python train.py --head_dim=128 --norm="layernorm" --init_std_qkv=0.0235 --init_std_o=0.00525 --optimizer="adam_atan2" --lr_head=0.00955 --warmup_steps=568 --final_lr_fraction=0.0 --batch_tokens=65536
MLP neurons of a small language model. Each row is named by its layer, matrix (gate and up: input weights) and neuron, and shows model dimensions 0-191. Each number is 500 + 40 x the weight over its row's rms, rounded and kept within 0 to 999. Numbers have three digits each. A neuron's up and down rows have the sign that makes its largest values positive.
Before each neuron's rows, "fires on" lists the tokens most often at its 100 highest values on Wikipedia text that the model never trained on.

fires on: "z", "st", " career", "s", "rd", "d"
L4.gate738:454520523492447505416587513527541533450541506498494515491463491492461455471547466498529519458513505540509520512407477543492477441441424492539501522465490531461492507526481473496474493474497489490456506518516504499493518525491572468443554602549582501462509533508535455520416548435467540438487527495565512471423541555484452474483493511533524453515515494504490545564474528508509542481555515519503480574406473511447523478515499565464527516525475455525476463498462449504473458523489542546462554525487423500474532490467524413475502493518541485519550438500454573551548544532537529521
L4.up738:516520561544509608470519609512424488436521519454481453551518516498498460486451511502504532539541525523516377565470462506464493428563466554514539516485446505453497542477466472513499470528533481506560445514572485467513509493527490517406485490483476508537523580561510501511447561552553600485419596506524543472535579525453542498469509468481508518520565460529450547493523513465472481592449450476504480551488565509500442534507547493488507490512517451536459480575470418530548502522494459469476521435508448496602472537529581457428542515456456503543546454566518546507441558495458499477

fires on: "-", "ed", "s", "al", "ing"
L4.gate442:432508452469533496585432481473477468477476506503515485522498482463399462452525467520558585503536511530500537477512551519518459497447483432473546528505516492503498495537498510491502500501473522508415542594481477464540542449571477517444499614526459466527570474451431471531506476494437534551562492542511529492500412498467497518427459502494540473446491502550575490525525533511519461416485520514494472521458465538460461506489447491527509509548586525451494472537458411552507509474533477447521481477463522507478472557541475512524467474511491453471479518490527501626538599502419562533
L4.up442:495446537553518553554549513501462459525548572481475506544488495489570562514497538420548477468445493478425549478470500505469541549518442537441482436469439548499483485427455534430464529577478504541545460439551449486519551554489471504481593485531531438482518453479448582616493457532507463536495459567535436443527477448499562563451449460500465535474533486482534520527497525428560507516557465465484538543476445490417535491445519548520567558518518421543498559482478490564531494488539458500481465507489482540528518496462442474506532520471536431501496436399499474495563394486522504429

fires on: "s", "com", "us", "ch", "d", "mo"
L4.gate716:482429515475525493497462545535478518411524447462577511453495484476537535569551558429444493469497484495535518548417476507547506588466434492482510507586433534490460510532421538547527591607582528547468507508507506481550471550533505447517452526448540532560471574513419474526560476513545478537409493565510550480463471516564433501572498486513520469467560487550469500519512551497464475506468511536542504547462559529485594478560485477458506481503569459497487442487418490547443521461541511520501524557537577547471496515524515465503491467501499494498497494480449510460544514508457498539
L4.up716:498505602478490521587475436517472492476476531521450460509512569524470550517460456541589495550474500468493488470419507501530458426490487508511406480522498509463550519537524560491552509535455517486549505522533432497442499541515513503494578481511522500482486547557446554449509551547546560471481567560494461440451509443540503534505515545565538478528483490522520534480469529426479451421615452583495471459553447492537507470557548473527452432514490496573499470458487534544421548471508477520461433557513428471494478470495475520527532493488527520473533490519468441494563429552543509504

fires on: "s", "e", "ol", "l", "n", "\n"
L4.gate116:564451514457507484508535553515537534520502467446498475419456472461533410477511489481513478460519547580491474485521512492584514498573530500493473477577556532527537521596502470520403493556530525520432493408502442531473480505555399460493501490436513541482508483397515421525546539522485524448460564480436475502522476511532528512532552461572497455595502583539531523469499496487507516534469472504519554471550482436495502457479445454537541550534437493558488451515539499421385563527502481523519469516531480540533519437507454466462532478528520532552539501497480518451588486535517562518
L4.up116:567537497477465502486429470448534560472460446604428495545480521517447524551467479466476473477480492542493463514510492476467510515500485454488459385529491545483509463475538546504533522483510499459528501508455522493506499484561438520439502405499437526486511484488433487530595450478480469451490446457421486517562498492486511476559563476503463520538459541575535538456467430471499499492451508534536482496503472465452522508558529454466480546491492522649514481474490458473502426538504492518477464552460518470511510473490555438479572507472493454501556501487558481520527374487432444544

fires on: "man", "ur", "mission", "age", "al"
L2.gate559:507507521465465477515522561587490512541520456579487503505417439532494545520461472513562499508472563500529457465527450491531519457507509600464541475516520470563546554499491487504533494535479552570511470462510521506478444502521571535501504478474472444579463534512462494556540442565528515516535516543513428459487514465547478492536503533531481456524493500465573459566519446561564468499491452513545483480497545519458485461477453463494551538527561505477520449506490514566517558516528516507572609556458465444542479485499408479514535527467525434469529525503554460445478489456524475507
L2.up559:550510459587514556507499532508496539547486452489565512409499507520504552455495452483488446470473517534494484573455492517453472498537497493540448510536473552520599529451471513525428499544471493600497442542427485507499461543548547470524534521499473523498428535497466468514556500459437475564532481533400557564493459467504426544421532496511472477521479521470482509532476542472478537596452505511483480506561520553495567504512557487485475504497536436441546378483538569450464533488455553503509480519477501484475464557506509508455537529485476527567470484580500536581485454569533469492

fires on: "s", "re", "te", "ki", "se"
L4.gate341:447469533545491528516454504515471477510512455434510555481509527446512570484494433473480540496474528482457473490454522567526475488444506441504543455584517467504455423533476515554456505444510489545563446531510441445547483549464511511496541532516535561491455502519517480487502479503488547516485509532552542447521463590432494497511506479493491506467456517503578488484523479517422462549462536444492555594517593526435531529501496453488564533473521448530419381521519532405487470502503565530523475466596509569485523514505453537497493500461464467500535526505501530445548534526486603531
L4.up341:432510520505505486485454464498499505516496481441464489501437472524499516498489463563496523479507493415566493446472569542462505497495502522486426465463533536535429595472517458528488505420452493542566519467561529483557540517529515462495531457444523441470503499466451446573536468441520504393469474449530477552497508510555511492485582508503478481470481541552546484437497504476488548508460464545530546484528574442502483592484437466450519502437457533459550477520461583460462487453548514535516525532540500511467514460521530428533527527472469534463444546494499521520487444524515512524

fires on: "ment", " League", "tion", "hy", "ies", "A"
L5.gate4:522534462441474490538568523451505568517465502550523527531538478469579566531492487547433520546474559512496481555415506477480528483489454441490533517565485491516578491548503518523510511491490559513504528473466490503551392524563504478535537454615505519487521574521494508525539536477503561476494510508478484546520500521508484474443470465469509467533447435528458566544510468505518406546487465514469429455508556548552512511562425450428442507515456492457532466487540463472552459521554504560466507528494469491507522550407496465445574494488455495503418480477466563456596511512500433533
L5.up4:514554434553527514491489508464483475493515409487482455445512434494442514515515509576531492530538484558498543556460418415457495450580414507500494474477479462541577510421613527512486514609534434533466496550491534502546504516491533504541472465555496451415475525509478548506452524443468413522462491523516520551474470501451513538516453495546530467508590525491513522482480575522589505540545535473481472479574437499463460538498503452492509478479463493546544453463550521453520456537494540442597537534552498492536466507520493490557484439399496566450527479514489537474461479578458487480

fires on: "s", "P", "ct", "d", "all", "up"
L2.gate258:511478539539466447546514506498501481521472457509551499450486541529568519504586493584491432549485435448522485429456503544529513473526495466482538561563436475496566485552524540528545527460537506542454504512442535519511401555506447442495504541506510472514437497534473501469437519507556386491511508466445512488515509487466463435482534511489513485535572414542448500482499522496546587499501455574529507499505494471496488545538456476453477427499496478587459474501539490477409527459487477582486543514467509584498520498399492480462486523556494476455524461434451580523538479560508506556
L2.up258:478519533514508558463485536554520484426500435448496495524501529512490451520523476508522495419527497570487460504488466493443536488561470432584511459484499463543507531538496543488539643492485474545492552435459531500417478518501525545475489504470477570494486512532488511544480542506541441462501536493578615494572589588393461500493487555525475418482514497603498446497466499503546542471544477473479530515473561444534453474561498541547518482558413463472530495484489538452438539452434489493413454506466506534594478531514497555523512525434488511569483478493474505415516546547505568554

fires on: " Ho", "ur"
L2.gate655:496482609565444555447522477493460511514499512556543431490526534582478536484494432504517449534491487594499478542501527510484518481492446491483473506509440465490553517436552553559555519508532460514453500514545539452481400544530513516473497454501505521480500494524488567543538510532582496580494485463560486483481572499444468491490447520522556505494478538463456454548482444451480481539475481539509510470524514538535504477542435483546502480474484543496511537508568521515539490574534505507475538556446438486488433422521445574464549462535522471504519512499432509563472539469478495495
L2.up655:490520498568558485530514489438517466582496508479476529478508434431489544439524460497464486508465497497521433510496473521476521531528480502480501478521521521451543529555497469469564472501581516509443519455414456602523435551486461527565504585496471547525427486503455496531524468468454539458527477492546425547429438496434505456461465477552508488523404556531536524523564516515462429534460507562534442507530463491504492491489496407530504502432500514546424459541524540503473576518504561522540521434512487456594509506460481498476516586424513564501466551562492466543546517528540454487

fires on: "er", " G", "b", "ch", "G", "ti"
L5.gate430:506446481530581569560492560517498537537543504438574508419525469522492498442477505534440473533526481496462514466514499550429494544412519523458544476523527474455443413505611512572520548514489472490404506465519476467522477482539539493493463468472494528498501491436435421528538497544514482460552499524550512534457476533509514521515490521484543497506480543411488596573516549478519516521437494467509501510537526541481521494463548536552465581513504560582529490476516520449444519538472559440474501425498519507469477546539494515471494465503496441587505561519493495459495507458473517506
L5.up430:465486435505484531504463504549488481598484512511466498547496553488502519578411464548511401581460546510496539408437526483574556519478575462491475491516519547498491509563512510533442539485432519461471454605496519478571464444525493541493455541527488497514606444493535543512557576529467602458542576539520469543488418480519508509519595469463502468465457482490451576426468563438477485521535492527502497526517497514465453537557463478503489529474481486534589473537484407493497446408537556553462481546546526498567525489534509513487547462534584463513477496466521522525504521528445451437

fires on: "o", "ve", "ing", "te", " Po", " to"
L4.gate599:533540467463523466477504519510457480523494451470466486441514545544552408525532426572544437464527501525560483518495527537509601478490550507510508478476538457500531465451522442503464464490542546461408486530506500450468547420543455527475538437448478508467601469417580514429476595449474531523564516467484448532520498476484520456420583492525447461508492455542510539421502481521473446498458507497489480539489521458454436478503490488573487530451519494502466464519510562433433487489455495568540492477469544510524498504516502440499518533517575483562486511480570516482592535505458529421
L4.up599:501518484456558582488478539514496472533454485504460467483484506499435558552448492502532422554461525548448569554546562538532463400488511545513505526487511497502471494530466465471609463514560486480478488470562441457515506435562519468527501428492472513595453480471481594537483474568501470483490568464488498501529479516527476468458518519441524562495519470463527535506523451507541527553528392505508468524439493508510513506581473446505536444488438546499512545532509515469520425454501456499464423449536494466431461491394455534488470431451457474525493499556527556532557571485481553566

fires on: "e", " of", "ing", "ed", "us", "m"
L4.gate758:547517472473418516501466575507489488496585508501514495513399505474532492478524444414549475492446525515511520443509490444525547494528532491487536490530502457498542453489474533479440447441501527493450448436465465536497504410565549495477437524516522453442553407493564531441440560482428473542581494463520459516419505524487465494476511471508512434580518503542475493525521430533467546495511552464540451480529420595476488478451485495477499456447493466505477496484492454530513467584543499446492512492465459510479511472484450538549473472541475561486461563490510543506446580505505406447
L4.up758:499432529434479476494484511475444468487549472541469556551410558504515433533514476518610458469435553512564516520550503454500544483473535470571553589427574458469505522492473570524490484497487526522444473491448431462525421473476477423498502528494495440556538467547557510422424495499499514530509440538472510506426442503551467504439511479484477495481490473544548521511505552534518488472523407484565513529444533525503483529496496534480522493590552409458550497540563446448511478536565530577530528498471525535518514457497524483409513482601601574556499489513479512498548578559522529511

fires on: "le", "ch", "n", "s", "ki", "h"
L4.gate65:604486583440565441524505520497496453490534458475548506465499508535540538462489426529567480500502445477506476506601454413461518532463394498429561404509532544456517492484443473567486473476520434519452568547542502536473392525542505433516524510469530543541512516477538455529462533522473477497513434525498589441518502525505511602543579507517499516469550482513468546442516482516532457508450523516478517526499533449468532473579520431515454508478488497536498493507575581479425503496572503509527534593549528562535512490566503547492538479435527514470508502463524502416529476509559546457
L4.up65:424474530537513522498518437442414513446465489483505484479464538501445514545431556465515537445559515563508515471557582506499487536455496523584444568534531449512457550508551553533608504566520510468553575516485492512508539475466503444554559490466495516492504558482505468516567506501508491414452507431529539502549513477490449481518508540545495476582481565556467485460498516496553463482477494490474465527489518513541538440588465472458499471524510478500552524501511579474490496541441508534467455481484492516536511431470499456434539465516490554576535509463450461474542512427459552571

fires on: "s", "ham", " series", "ies"
L2.gate866:521550545519534502512537501491462514437533479537546484465557515490524465525503504445559538464495515494571559470490515471502551445514490534462497500440525530546525551435483588520495543547504486507489457422436504542500458499486514525504486545444469473454560550474559548472506473393455499532491523505477432499456466442504439454499493532468511465503500430499587543549499539454508540406428495470517464534430512441456482555510522497545576493479535529440508479548549487546504497530535555563614502477440497486477507499583475508537477560502446522486551519499506464538493524542555560551
L2.up866:531525516558581533525560521474458485436515470495447434520479531561455547529582526509470525502529467554477496503428464536478430527444575446576449478436499546461474442484519552541470511497532537551553528449506558486481515473502573501490504488555458553488515518524534459499450478486460435532580441498541542507521426414516457498461502473437511450508480553467467539488458477476559485487512532502540422530525517485449473448410531495458553539517425512614459463508505386470455522521529503503610540489468484512436465550515534404536559511539566503534500515526530517454410500468459459461

fires on: "-", "ub", "er", "c", "ab"
L2.gate200:561569532404512501473535525555496467504489457504462437501551516527400497530434471519456491568546472513512493482532532507493473510437504474423517513508497434447523565579429496417496519486533541515472586416484537534481496497545489460573561454510473490499492458552485493552522483510508538512499570413434453479441489482483516481466503525455527487523438483516477441538538500545467564488493482486530474511574422482526457483522455483418445496518449507534524511463512394537500461429517515488568484531514396490546512476458518473465562518579507462496385531436525501456533505549455501565
L2.up200:555556563523492555483509480530474449484533523530436533471451482471464503454492548483539529552466518471546577499530569497440549459494474526444479516551545516447494481476470513536574462490498570468489537506516502489529528561480535465388457431472507530496494513564493459506496511572588527515469518546472462433513515498587502514522517455552450469515467467484555470454506493547406470492506493468392505484541445479502433461491541456435516484506498454429581480549455581561498503506536509472523559500570508519489555510491519544480452454495581491481523537454432493517525508473453494526

fires on: "s", " Z", "y", "is", "er"
L5.gate967:493588500448568550551481422480530476569487479506486487532533572558481455473499449453540440551493509451523452527485467435457466513550533480503524484436489498468522527588515495522517489506491510488496478495479502590547498475457515475515510466462489493591538464592509477573579429480461558524605507504521527504494510521433451530464508445482444490484538517455463440505564449536561503455539469451557537536466484497439512454462542453479422497512598474518527417508458500542519499500493500523515439446431455473498426441487561541431474523456513497548458541590554534537504582522460478444
L5.up967:524501529504536492506461499581504551539597447583455510486543522525404532522502522567485544548479594477519510510508472460536475493525494460510434531502489488515538473455551511537467474500497480544472452561445545526456493504543498451461459494422584487423511438516514593510511468509486511539436548590524579457396518525476516564514444539479524455487539473472514517427489409520515528511515550527476455529521441495499490439451536457550401446545480480532500520487450475501517489514504501442484578467530491516525541597445450535518514468473547563491587505554528525520525470528464517510

fires on: "st", "t", "d", "tt", "ip", "red"
L2.gate546:444556549532511464479514501549548536463580575495544505430482470490531486494557552558451483594537429542514444500451472534534492487436523527451487517498504448462500513545575459431541516524497500530459508560446498548478490536481523508464486457394504497515467530517504457565537448507587515503523515498455515546529430521463487541540481506523521419454527504465425508467518510482418482466508555464493504468525513501514531499446508493514543513512620410519530479489453613495459519454469499546520489448457433529569471527512508476498488515457454482531502534502539484533605550515558479486
L2.up546:450505476506463543465516550448479616514536510486519524529455517526527470453528518513512568551476564500469444447476490497436526486541543471446452451454457434545531520484517440467408499538514480466486465573371520514554432493494491442552561519472515429462539534526473518526529493526446497435507557417477558507557456441531473501456538475447517505427456503503523454542480554478491487539494533543563512452538533445493602483485488493473478513449558499523452516485519562468509525460466504508577479498559486560531418550518470502480512509508490551528418425469571461512483511549531486487

fires on: "ive", "e", "ed", "ing", "en", "ure"
L2.gate346:558490552539509487515521614506487442483605450440504464484481578510477574459514431535582492501464516503551502469534515519546507490471488481525512538538504552498532496430530457522556489433511498525521492582535526527461446540514438553476505521497481560451470479565499542480499589556498503566494378469530472498458542425410523480498563434592570520526494489483477505457508460560468424458513473475512510507496503507507593504538502533550452554485457503467479432535533471395455524483560578534466538495463514550545471513522422539481482558506478503489569539531478442462522569499511527493
L2.up346:463584461528524569439504459484406464432505482500568512550490516521494450548470488545516514487517492457508495554452492516479439463493541488541430506423501481586459454528502524458509483543490525516483538469459581500494521433457495584487531536511537561506501541462495566494459549489511463474457547469497463493523507526528485442523440545484513489505463536478499549580513550452465536496495544552523534515598544462485527529536474522539482474494533563476532500543504506480419519444477472480467443555431549514469426512502521481435436453479452536544490447619508543484484485490532438455

fires on: " ", "er", "ra", "act", "G", "s"
L5.gate15:593486493532512539463433533549504498462482543535520548497521496512522485526451539455544448526510452420457489533499575467552506540461484492521480534515518474476467490544520472505510511502490513525450414533521523532491382499471509488526481450513506502498549465455443465437554423553535438443544561511521482519498490462495411524527499449514572591476505475490566535552506511509452501569520458488523513495428461510510446551568500496517480515518578525441496572527533438449475524488493549528504510560480550457557514568506497424493509477489551509567538582491449477516514562554462502477
L5.up15:529495491570534546545484490492448501559579495494463503551431484552440492436564520489487456563480479498548498489523502490493569508538490597527496531527464493506587495534631515524471554518392523513410446498499479482519507440443490540431495423478476585539558514428507545516505466488449467560488543528486555463431505514562480575555435521562518500531437463525493576540494530454532513536486479466483544428498499500575533474595482593578521531470477461393537539459506493503496438463499483560502479512527520521565481472508492502511508458496449484496464521519498516511577487536468539539

fires on: "er", "r", "ing", "tor", "ist", "ure"
L4.gate821:570438543523436562543486530479482417507421480426494464461435533458548552470514512540481505548480579484466548491546545504408574503539578559506528424570499521511558450507514476515471515509445518496481427531472471515489519536532431545499477462507417619493466444454468501488452442497463461488519525487460513560510430433562520461405513481499496513519564465519496490445479541487462493504509514523433506588550537508461421473443526535546472502491485469503518576510459478459472502492470539491511564465512598481474532521462531457445504506563497560410509517507438591542542482509508469514
L4.up821:514426521515482535485458567499464434487541468523485475539505445521492521466555465500549488526439524520416481515513481464539565491510575527554594532483530491491534533466487510471556474497543467447513457502468466534511453525512535489527519480467509557515498522618466490523530494576524451487510537467547548550469490463528495482499509456527505417489531434486550454549502440565578474519555486444528497492490488508465476525477540536576541482531483410508537537487521462477455529512541509481571589494482498512476466511514488514490555535496575514477527594532557484487510525504498510479

fires on: "e", "ge", "ve", "te", "t", " be"
L4.gate54:585565449517479484494468564520425468448490428442537502479460482453472521480445475511550400491485435497501566496524561573511500479499443458538556505543446494518545492469399460468477534514514510443492396412451520459445519435493460541504457528475513500508552561450491544473517522481493494484570538526456469464529439428555554505521492523513582476401581467515525501507521526537468488535451434491493426515501441515479483461493528410538552533465501538492550516469535515546510423520525485534433497476521465542553447489500535456493486471479524484520472478482518472475538597569446511544
L4.up54:478521461502438521495537459509466453525535447517467567490539506470472510494461475487590503558469516422444533460489482502598484533497561501549625492505427433568564478454526514469487526552549502551581529492505365469515546486527508487484519413538451517512481470468453517443564531500428523478487525502497521474568512513469455509500540473503465489511534443509535536514474477473478498521519523527523490561521512551471494556560565472475485523456475503600468545465469496517547459479503484478532501504503616517472490539491463512502431525435496446452518533479441523543456535509524462432

fires on: "ion", "tion", " It", "it", "ent", "ment"
L4.gate253:505467546445466504515527493464533541542513495429422475517482479524497643523475519490536482506467604463432494515389416474458486501579444466449547465446491457558486481469479482447507488486522558579534539456494522470528471444497439430499517413568535507583554536499447507572553454520472474494494531458500402496558397454511532481531508506455521517493505568556476448454552522678509469537455446496472450512537542505523539543509505465513490517561529435497447531431439502453513507569512561468554569448530437464503490532409484461523474549539441484461425500551490488477488514479558482491
L4.up253:476433473451499491542531458475581612475504496484484466514558552399572453529480534554539452527462512512531506539475443467548501466563523509403504486488438531507519451525496544497499487487502465471462558605500424522490530487465463469502529515548562544506505482535468473518502537478473466480440487463424552503552486449473423481507475504509469557437534513547497564476497517480519570485482561521553489471494512502501538468533540544449500494529410444509485520481484524479525463489451513479515512480509548533488416577539568484532435576515509530536540430518452533431554509542545437485

fires on: " of", " large", " between", "b", "er", " by"
L5.gate930:508519497547506479510435542428466528502604471509476547522515570408526484566508474504543486477483485483518434463561482488535587529443474534519487505511534526498453465523449513539489396497496531481469467501451519487464430454493521521468438467461476444482508429432468463520494555480460407535486551445474468539496451467484534557449594448529506485505500529469469514502475521581541463557477499494522452529464573448477521459544535509546510484488513503508436474524507509459466478515488536460480522433489495478457438575493466419436508436480506543507562524481518520439574523504534548513
L5.up930:470528523527511543499455513474446481553483510566521506482497450442482458443506499407526457478475480426605495407553475533464473526563576498438523497580532443524517475528507515534460498478507480474505509524462528531545466556532512489516395556532476471536513441531470473397523522529466475534559481512498473538523442417478477479418507483490453518551487450488516535424520533442448567478518511416556471466564541456542538497480488544524438468404507473434500524533470484574558510565533506491503444458468540432481530499548489489507522541546533511466431500532533499507510496546533476461

fires on: "ct", "ed", "d", "e", "c", "s"
L4.gate673:542454571501494455560492407510441463485483460539518500524473525517582523538468536480535508488496502551489482494461498555505483483535575443444507518570444491453500493448467490497498569481403477506527461440486501429470472512562464474507518510506536507429509431528523455443409531499498541588507512461516498501486441498541480448412510423535472492486479514563514541503497400473498526553553509531473517468507493556508437458513444538432537530512520502545466513535528452479438465507479547442516460485512499527530465605511473581551500512529525533566434524473554517472427524492509493483
L4.up673:499497422524457454496444543457551439508493474549549502455592516441512547513498508560451522543529541473515532490529501488540477512498540429593452548542488504470467483480456526454589498461482440447512519585520525473566482482514439435546486544511592456515502434516511463464507546469440493503456467495474527497531544494469440442510506507546538475425565444494488515509544495492488554483483539502493561502485454517531484508514578550458484462486520449447485476513510485486481443461515566489541463546524543561495496474515438529447484499484565551456516516482500555449508528511439466474

fires on: "t", "e", "p", "ri", "ron", "a"
L2.gate371:519473498528499505472492506444520530499487423435562463559492539566472430540422543450510463485501530432512555469447469483462516448483496458511555469577495540526483494592394522446505480513517513530475491456484482435469490470440388534556491556466448482503486459477630573551492492433512476491508530564441503473484476524510596510550563542443569446503508519492425546473481520517515542488570462495473466557497550550478496534540484409462523487536482561459488524515519528507516492462566534500501436498540494485536547464569468508527499460492442552477496480506433471451506505532504530532
L2.up371:518521434445515552507452485502513478499521440452489544543462477481502493544524537511549557570488450536495581487419445564548436460531501439510541500529521539460450511460507456501471530514548546444459483461463404526458562494506494586511451517466451433500531441514500499456451538451514529535501459460537425477418482598487461493475470530503449460477466535486586547560490486457438468476521504557486500551467457480477504498465543527566458482526526509525422474560524504491527588510529433547460504433559461554435459508521512493516475467470574483491470478490522512515483498575528572505

fires on: "tic", "se", " addition", " early", "cu", "ic"
L5.gate510:493462520501524471411566527463484489506559485425506473479496589518441492509479524439491464524535446458476501444485503395521519523419525436522470479511503513480534522564502449556510512521542553473509464562476401441462404535558498558484530541527535479493493475519519491449521488508501495423539600494509538525483467482617477459489535518521487436540569512495529520539536495540459429521485507454554463395486432493543457507502475522493530510520515478431575499579491515471477535489532476572453508487608543554490496483536485466462482550548487579431490467511410483529486470527420447397
L5.up510:583472488512555517521445492394527527519499598518556528563573465542484491486494515505450455477540466461472431450485475478557513471484481554558535482514544397481466501504596476452475461500486592476525592502511501536496495531513457511427509483474496509538489500511570478510510454507562465508548503523498494556468514506439552480530467426490516453532510519501454518398588521474512507517555464492578603480463567508531486501440513536461445486461484434522464477515503526579455536411494526529470498485512445505502495489458489527546538507543443508487539522456488435428499521519445502513

fires on: " co", "s"
L5.gate853:592448550500529499551443546512465462445538492495536464464483498451541468532485493515548446481519501530478493566414449492497507491539419505462502512546465470429505489511475526567532584536472495476454515531438463456525445496513504445500454527475462469511597518534510488506522486453540505464473458470512595466510528453530462489469494546507491436543509438625509447539528484524472467484495510460547478513446502497488558449497549464517500465509607392494465531584511526535496510597499474440488469493472460539567520488482511538514474418469526484537481467486521501430444444558467515512
L5.up853:490484486414510470527458515529541506512504496504468536457531497483539501487453537498462508504426463518502497576480533468498485516532501522522435436512475534579545505514498500475517510543459490501518535542485444492455553569522489471468588487530543483491526464511442581573470477529487422558509536493528526445500422471522562448633498506469491511441470513526537462505475439536462540519424444441540511385499492551459527511480502542498448477526497430487427497471469596485507466491559469487496464458493496496497458478472526526506504478422485521482546508483574540505539518540486516536

fires on: "ed", "ing", " 2", "es", "ated", "d"
L5.gate915:461588448450502429523494439496529415564511519561508522532487489518491521501541537507561461456512494461452417486531553461515460420410445481478578528544480513524509502561513494557459437528533505447467493500527476478438497527521440593457481469545458548512498497467580505481447552478498466502522496452492432416531508481503506551523491478510475565481483425449478496497528438505486456501499477433519435476551498522494479486495513525545551501448553506484433480467469499516515497484503495517552488508415478466496498581451456536483525406561512469484494475504488535480456587453566557476
L5.up915:506470502578451487524421490559465525498480519547525512490469520474501460568497486431560466500481488573492473492506496534520500464509506479525477503522476541485499524501461506454506442577456489509524424476522480593514446509404412597557516574518467546523474523518488472461534534518529521497502468548491535455498512495542459532559504490529526497534446491540505451531477448468510394434541465441455465509481463521523526527480401498493532606506547444479507499526509502455534455525568541530559516424529529500525513491514467401426538428462544534541512506444504514533511528566547566444

fires on: " of", "s", "ated"
L5.gate503:561569585485515521583425513508547433436445534503464505454504482490503475559533487527579547524396477393538565452567527512408557491489469486505524494468441518477500548519516535487506423552495562485525488483470511507502527453506518421504548436491506442544541461544544482428454477487502554548527541511605404486494409485520494441506479428412557450466507481514483518516532433567571521468464501569553535486501488448510545424460434493548470463513507497553466528496478484552527520518479529486532475449479506519533478529437541593537491489492495526596508459451448497515479513471509488494
L5.up503:530439520456505539522517425431561484471511520566445537443412456444490476469536558490573531525434513525509509543506507498501515504452492472502450496482540558498447478533516498493485552459433471465500471543490437480443543599535533492439467489443529524529540513522484571500551499543545533492467490446492564548535450505489475515479516443486495548462514515509536507397527437463403540493472551436475462474493509469482492469513511579479427566518582445495496532453471520444495431515489523459443533471523506451521449534480540529509498443518533529532529447578550541467512535509475493561

fires on: "er", " st", " of", " ch"
L2.gate960:539482572375440454464477478542409536436514518509488503501443465506481502503467468485581421489448497496529526486513450430536435486503512551526501532559482527549574472477525529503492475486589510550483531516594485473474463511477532570467488414515549520533534440510521526504492521470536511549532506570580431547448511502535519506450569489469577438486462534466519499445606453537484530485491550559500481485470454462510486482523521553513533498517561505495496581498495529517548459515539517547521562501419502468416486438526492495486542504484518516475508560496512527506527505443548488453
L2.up960:511433521533484519507432538507467426506490481514556575563563555507539478458528531485444511507548486482509446396429449573489514449506577473518541431451560520464486478509505485582493518490435534566560508509506575510517542533500539536473525497506523469549519536481501441504482548509543529500483522526454523423443475528463555463520499509464546476539488519467528514536467443493516516456500486551446462513526559527549448436505486487435510441540500482502464479485479545485439484497433464575502478423554509496544446479455475453487456519492510485485528489508457447513482466423534558535

fires on: "ar", "s", "aff", "re", "age"
L4.gate948:519499474493556501540455509500525516540513565546486513480520506436491558437457483518447559504524535528514539549487467579514520527469389506493566542496546447579605467547431529581515528437546546527480478549523488482599449456486474525532508534568504500438469514429486526488437515476525463455480446563494481504428476480483508478475534448440504431497498490493529513470557588540485485484477469589493431598484463488464498506446478520506526535537534474602550534586470549438449490480509482591498536548554459470507526532555432456463411508537508508492433515535540516513479525546509549512
L4.up948:498421516575540537495474477504623488523455485494448487481463484554432572545554496560565520525499499513496526456437509489481482485499464448439434487415525435507504491475588481498499569522557469557496538447529464517442556475484477398515515517519463473520413519500559565440553478448481485462477560494521451528476508497477509476494530553534506438527469469495520521454478513462546505510473487575537497474500440481480557518506541504484560486509460524548588477497535544504398458453455476510460487541517491513544491468470526473470443442540475467485487495512460509570508531481493537547

fires on: "ed", "al", "op", "it", "y", "s"
L4.gate419:502517437455493570507490501490478486440539485536507538478523447486485476530488481476537594455439547505481575452524476486553419534442540459548548547457542395467473504487452516491503531484534471542516486490519540561529530480510476478460546550492541559546571500476470539560494438499520516565572529564516519469525461530470433441483548525476500510540535517541490450540520557544480462509440471489488504469404482498504524525579574529499459388541553477511470421491491531460507506487545435505538434540530479521459519544507497517470516500552447456534450418540575508453574537505494508525
L4.up419:454522467518435465477554398527489505509558544533441542472531572512481516427514565511419516460411457519447502459548555530533490492454474530474473502542522456493541524535497506466523563575537438589588577480427506432539495568523467527493555510511508459460530456451485521530443433489554541481491557533544533461502495529511532489527515522452520508483578468572500457481483429537513517471521564495532475503426469500461450495379512457452489472520476432516519485519479496480464476559489521551407498537492531508454480467417542522420483479490512483547486456524486537449536484493501511484